config.toml
num_hidden_layers = 10
norm = "rmsnorm"
norm_eps = 1e-05
rope_theta = 1240.0
bias = "none"
init = "normal"
init_std_qkv = 0.0161
init_std_up = 0.0161
init_std_down = 0.0
lr_head = 0.00506
max_grad_norm = 1.0
final_lr_fraction = 0.05
z_loss = 0.0001
dataset = "wikipedia_en"
MLP neurons of a small language model. Each row is named by its layer, matrix (gate and up: input weights; down: output weights) and neuron, and shows model dimensions 208-271. Each number is 128 + 24 x the weight over its row's rms, rounded and kept within 0 to 255. A neuron's up and down rows have the sign that makes its largest values positive.
After each neuron's rows, "fires before" lists the tokens most often just after its 100 highest values on Wikipedia text that the model never trained on.

L2.gate930 [ 81 115 176 129 128 154 111  57 113 101 124 122 111 138 110 139 112 158  83 181 109 109 125 133 114 106 149 134 124 124 129 160 146  72 105  78 126 126 109 130 118 150 130 130 117  94  91 100 154 130 124 107 145 137 103 128 124  82 116 101 143 127 148 129]
L2.up930 [125 124 145 138 103 160  98 120 105 142 151  90 128 142 116  79 126 146 126 142 116 168 136 135  88 162 138 129 133 115 133 139 149 129  85 134 125 120 146 135 146 113 128 126 141  94 141 150 128 127 127 107 163 155 114 120 128  87 108  86 117 116 161 131]
L2.down930 [111 104 122 161 149 151 173 159 125 102  96 138 124  97 138 129 110 154 112 120 138 194 153 169 110 134 136 153 118 132 137 138 138 102 131 175 141 158 159 109 133 121 159 145  96 132 106 115 108 121  81 129 108 157 139  91 138 124 142 148 122 122 156 152]
fires before: "\n", ",", ".", "-"

L4.gate1300 [146 102 156 181 132 107 120 116 107 111 131  81  83 152 110 117 146  86  74 125 113 129 133 128 156 137 167 113  95 127 153 131 159 131 134 194 128 187 178 144 113 120 142 110  61 147 147 106 133 109 142 146  93 181 113 133 186 121 101 138 102  86 156 166]
L4.up1300 [116 101 159 124 110 145 142 114 127 142  83  62  95 199 107 131 151 170 117 155 110 159  94 156 137 162 112 108 169 108 139 199 165 144 144 155  93 108 118 130  94 130 136 119 128 112 134  91 117 130  99 148 145 186 167 134 138 113 144 149 127 128 132 135]
L4.down1300 [102 109 126 151 137 139 184 137 143 119 164 131 147 121 133 128 154  98 154 116 155 167 110 145  96 191 153  94 115 152 125 117 137 144 148 152  94 151 131 124  87 135 147 131 106 135 121 120 147 127 142 125 114 181 130 113 121  85 130 126 140 127 158 161]
fires before: " |", "–", ".", "%", "',"

L2.gate550 [ 64 157 108 111 144 170 139  90 100 102 143  89 155 169 109 138 110  90 114 153 156 122 104 127 141 104  65 139 126 126 165 148 161 110 129 143 113 120 130 131 116 160 112 107 110 128 164  77 148 152 144 135 111 154 139  96 152 104 133 134 148 151 141 145]
L2.up550 [134 107 105  84  88 130 102 128  98 151 142 126  58 118 104 189 149 133 147  89  86 146 151 122 147  88 151 143 127  88 102 109 140 123 110 139 136 133 145 139 135 112  72 129 131 130 113 129 157 107 119 125 164 141 127 172 148 139 126 122 128  97 136  89]
L2.down550 [140 103 142 148 122 148  80 136  92 129 119 131 120 107  84 127 100 136 127 127 129 152 104  73 156 160 128 158 166  88 153 116 118  95 122 131 138 123  98 106 142 120  96 100 122 136 100 146 130  82 107 152 161 117 133 103 116 130 189 118 117 112 115  70]
fires before: ",", "."

L4.gate422 [100 168 171 153 150 125 146 140 154 139  84  94 127 115 116 119 157 180 176 135 100 136 109 123 118 157 128 106 107 124 123 139 142 112 111 160 133 115 164 109 116 108 149 174 169 113 139 139 117 136 125 123 123 145  83 137 137 145 140 104  86 136 168 124]
L4.up422 [ 89 127 156 125 140 126 116 128 151 121  92  93 148 103 108 148  93 141 135 139 116 141 160 119 109 145 123 115 131 146 136 158 135 128 145 101 117 126  89 137 152 115 125 116 144 107 103 110 106  95 124 143 123 125 158 163  77 103  88  93 124 128 142 152]
L4.down422 [ 93 118 112 132 121 156 112 118 153 120 119 128 143 139 136 139 110 123 140 110 140 159 124 143 121 130 177  94 128 158 130 158 132 154 127 121 114 113 152 116 119  69 139 116 118 142 144 134 123 156 111 131  96 100 120 162  95 129 130 141 112 114 129 145]
fires before: "|", "|---|---|---|---", "00", "\n", "|---|---", " |"

L4.gate116 [104 199 153 130  97 109 138 128 147 137 106 145 111 163 153  92 137 203 138 158 139 162 149 170 166 117 155 107  98 110 117 144 140  88 105 101  95 130 109  96 119  83 116  75 133 157 143 125 159 134 161 116 161 151 130 132 112 112 111 111 149 132 141 128]
L4.up116 [138 117 150 157 119 102 151 124 120 102 108 154 117 121 156 127 147 161 110  83 158 147 113 140 152 144 132 121 174 177 138 130  91 151 105 145  79 129 123  80 150 125 129 108  93 185 159 112 187 107 127 141 123 103 106 195 178 150  75 109 104 130  69 170]
L4.down116 [165 138 131 130 113 115 114 105 141  97 113 148 171  69 143  99 100 133 113 121 144 131 111 102  94 129  96 168 135 147 125 146 136 117 136 165 144 134 154 113 159  83 150 168 111 153 125 124 171 136 178 106 173 130 115 147 145 103 132 104 156 127 144 128]
fires before: " |", "|", "ory", "it", "im"

L4.gate1600 [117 140 118  99 130 163 139 125  77 170 136 132 112 120 160 118 155 135 155 105  98 114 124 138 128 104 127  95 140 135 124 151 103 134 130 142 164 107 118  77 121 123 159 185 140 136 131  80 164 114 103 128 104 124 112 156 111 161 102 158  93  96 141 134]
L4.up1600 [111 129 150  85 104 133 133 139 100 128 106 170 173 128 170 142 163 103 142 106 164 121 115 140  77 106 111 102 152 103 115 150 158 137 126 175 129 120 108 116 119 143 117 133 126 102 157 131 157 100 110 121 124 106 124 141 142 118 133 143  97  78 113  86]
L4.down1600 [119 121 131 119 132 157 192 116 146 123 147 156 135 160 120 139 134 142 124 158 150 137 142 165 113 141 120 143 163 114 114 144  72 134 102  77 103  93 122  99  92 145 131 127 149 133 136 160 122  72 108  95 142 141 131 111 141  95 143 148 128 141 112 133]
fires before: "uk", "ing", "A", "ag", "ic", "od"

L2.gate1431 [124 119 118 136 149 117  92 160  87 151 138 164 121 150 140 160 148 142 101 190 110 114 130 112 132 121 138 128 122 130 129  95 139  94 138 123 112 109 143 129  81  67  99 120 108 124 105 123 125 118 133  67 111 140 154 158 115 131 129  97 169 125 115 122]
L2.up1431 [116 134 147 125 153 158 157 118 139 144 149 119 133 103 149 130 138 157 132 153 121 119 105 141 108 145 156  97 126 107  97 112 130 122 168 163 104 126 133 135 149 154 134 154 141 163 131 169 120  80 102 120 138 138 150 101 151 164 147  98 130 120 148 156]
L2.down1431 [135 120 106 133 114  85 126 148 115  87  60 116 120 142  84 141  81 161 119 176 126 134 158 111 107 108  73 139 125 125 126 113 120 110 141 166 124 107 109 134 105 149 101  96 167 137 119 137 149 115 101  96  95  89 125 145 154 166 140 122 113 136 149 133]
fires before: ":", "–", " (", ")", " |"

L4.gate45 [159 127 102 141 119 137 135 129  86 141 118 129  90 139 111 121 170 138 100 136 125 129  89  69 140 138 103 134 126 139 131  81  85  96 102 131 134 107 126 136 139 143 141 129 121 137 149 116 120 170 119 139 129 102 134 149 118  73 105 139 139 138 126 151]
L4.up45 [121 171 149 128 141 172 127 176  76 118  67 114 110 152 129 138 141 127 141 123 108 176 110 102 148 113 127 114 127 100 108 110 167 121 124 171 140 158 153 126 150 125 199 150 130 107 121  99 152 138 103 112 144 117 123 119 115 156 185 144 101 147 131 133]
L4.down45 [104 136 132  84 127 101 124  90 111 119 111 153 130 118 136 100 134 101 113 175 117 116 107 131 123 137  84 125 112 141 126  87 153 101 139 151 158 153 156 135 110 106 117 136 133 108 157 132 119 115 137  90  89 125 171 124 148 150 141 158 131 110  75 112]
fires before: " |", ":", " (", "d", " U", "ies"

L4.gate1448 [126 117 123 163 183 140 105 133 112 120 132 115  83  88 116 116  94 113 141 140  93 147 160 117 150 141 127 144 102 192 133 159 102 129 155 114 121 137  96 158 141 149 129 102 115 143 150 136 164 130 127 146 158 156  62 163 148 115 147 159 132 108 153 180]
L4.up1448 [ 98 161 121 160 105 138  86 105 132 112 101 146  90 119 155 119  93 106 130 136 122 106 137 116 125 126 107 152 144 152 103 106 175 178 137 116 143 136 108 150 115 124 136  89 168 147 139 140 108 114 125 124 128 124 118 138 128 152 130  93 161 163 134 122]
L4.down1448 [131 101  93 119 128 142 117 131  98 103 119  91 127 144 113 128 100 106 144 133 126 150 136 131 153 151 138 145 131 128 134 130 133 155  97 151 122 104 103 111 185 108 162 131 113 125 142 158 117 124 132 119 137 165 106 131 161 124 130 157  99  98 142 169]
fires before: " |", "G", ";", "D", "N", ","

L4.gate1701 [130 107 123 118 115 157 124 122  87  87 110 130 150 125 110 180 150 111 120 164 122 124 157 133 136 116 119  91 105 146 140 108 135 131 126 113 118 120 123 147  94  90  93 132 133 160 114 105 124 115 119  88 134 123  95 117 128  67  90 127 156 121 106 172]
L4.up1701 [123 114 178 108 130 104 167  83 125 148 102 157 107 118  94 155 139 139 137 142 137 152 134  98 126 129 175 138 123 108 171 147 130  94 171 188 132 102 150 141 164 155  97 161 113 152 145 114 165 143 119 152 111 129  97 136 134 131 144 151 173 152 136 124]
L4.down1701 [109 120 147 146 124 128 155 151 117 108  87 152 143 167 117 159 218 107 169 151 113 126 100 165  82 127 160  94 108  84 117 132 159 132 153  97 140 102 135 117  95 121 108 125 149 125 143 161 114 111 103 118 129  81 151 123 123  89 145 138 163 156  55 127]
fires before: " |", ":", "–", "et", "-"

L4.gate965 [115 147  94 127 158 162 138 128 102 144 107  83 200 135 120 153 158 126 150 171  99 128  77 123 132 111 112 167 150  99 166 159 151  69 127 136 107 133 157 164 105 125 116 139 132 128 126 148 140 143 143 135 133 115 112 106 143 129 170 131 140  84 141 132]
L4.up965 [140  82 160 135 133 146 136 102 112 121 132 139  83 128 152 114 175 141 141 124 123 130 141 167 151 149 165 158 148 141  88 119 106 120 126 136  91 104 127  91 137 135 106 133 135  81 152 134 131  89 128 163 107 118 121 124 140 172 154 136 156 142 123 133]
L4.down965 [139 146 127 129 119 151 121 124 144 125 129 124 124 141  97 113 138 129  98 158  95 116 134 132 108 178 120  98 132 169 119 168 118 119 151 150 125 119 101 130 118 138 142  82 105  90  82 109 150 144 113 157 148 141 161 170 163 125 124 113 148 150 108 124]
fires before: ",", ".", " |"

L2.gate77 [127 130 138 157 185 121 140  88 123  72 103 151 100 108 125 115 152 115  77 141 130 165 110 156 104 110 127 132 133 110 190 107 117  73 108 106 119  93 136 162 110 108 134 111 120 131 165 111 127 161 131 102 154 138 131 129 109 145 117 116 127 145 127 130]
L2.up77 [101 124 104 131  80 160 129 129 135 107 162 100 125 107 161 149 165 150  84 128 130 118 136 108 151 121 130 134 131 110 125  84 146 148 107 149 117 137 152 147 154  90 158  75 138 107 109 121 105 143 122 156 114 154 116 114 132 109  91 171  92 105 131 107]
L2.down77 [166 157 135 192 127 127 131 117 161 120 127 111 115 101  95 135 127  82 127  94 112 127 138 158 103 136 159 131 132 105 146 150 105 121 153 128  87 120 115 130 121 126 146  97 121 155 178 103 100 133 133 120 135 107 148 150 107  99 100 168 114  80  98 130]
fires before: " of", "icip", "ic", "ner", "s"

L4.gate1800 [121 141 152 103 124 127 160 141  94 159  81 140 132 133  99 170 110 132  92 132  57 171 113 135 127 162 143  94 112 142 114 156 163  80 133  86 125 115 109 107 113 100 103  97 101 140 135 102 156 117 132 100 106 147 122 132 163 143 119  93 123  97 138 189]
L4.up1800 [127 142  89 136 113 159 153 168 130 132 166 122  90 147 140 137 109 157 147  80 146 152  74 130 103 180 122  73  99  96 138 143 163 129 106 138  93 125 145  95 147 144 130 117 156 144 128 126 157 117 110 144 103 113 100 145 149 132 107 117 177  74 167 167]
L4.down1800 [136 127 113  97 166 113 159 137 117 126 147 113 136  89 122 135 122 131 109  85 129 100 128  92 134 138 112  95 134 134 135 118 114 129 152 114 168 127 116  72 146 174 123 138 135 151 122 106 110 104 125 151 138 106 122 135 121 122 125 162 163 109 133  91]
fires before: " place", "s", " round", " in", "–", " |"

L4.gate1757 [123  98 117 156 138 128 160 104 127 161 101 156  82 101 129  92 134 142 123 109 130 178 136 154  96 103 158 127 168 144 155 139 121 112 129 120 115 119 163 126 144  99 101 182 138 120 101 126 149 130 128 121 139 122 120 143  94 129 130 105 110 154  84 107]
L4.up1757 [ 95 150 156 123 153 157 112 125 139 186 153 142 208 152 133 115 125 122 109 113 166 118 147 126 100  89  99 127 139 149 151 134 141 119 148 119 105 138 159 122 128 125 132 148 104 124 124 137 127 135 140  95 148 136 133 105 120 144 121 131 158 100 138 108]
L4.down1757 [168 112 103 147 161 111 164 158 164  78 121 154  74 127 150 134  93 128 175 119 138 119 151 136  97  91  92 127  99 100 118 136  97  86 147 161 167 161 123 115 142 108  85 134 139 160 174 113 127 151 119  87 142 124 138 112 145 119 134 157 174  94 136 117]
fires before: "uk", "i", "ep", "s", "el", "ing"

L4.gate795 [159 149 120 121 138 136 114 147 101 136 144 123 123  88  72 107 128 148 153 133 122 118 158 107 124 139 115 135 113 181 140 133 123  98 164 128 132 124 109 155 109 143 113 155 150 132 166 118 147 116 107  94 104 144 142 153 122 120 147 140 144 143 123 115]
L4.up795 [107 124 153 157 106 102 109 129 134 119 134 106 139 130  97 106 133 163  79 105 128 159 138 139 174  92 106 140 137  91 104 124 107 142  62 131 158 133 110  99 116 102 163 128 162 152 117 178 168 118 176 102 154  94 106 133 141 148 116 146 131 141 155 141]
L4.down795 [131 176 116 126 130 115 109 135 116 156 122 148 139 106 164 135 163 118 130 111 112 123 134 144 142 102 141 170 131 103 170 105 168 115 126 149 143 158  87 152 150 115  59 142 144 141 163 136 143  98 147 150 138  91 145  84  84 155  86 145 154  91 150 156]
fires before: "|", " |", "us", "ian", " ("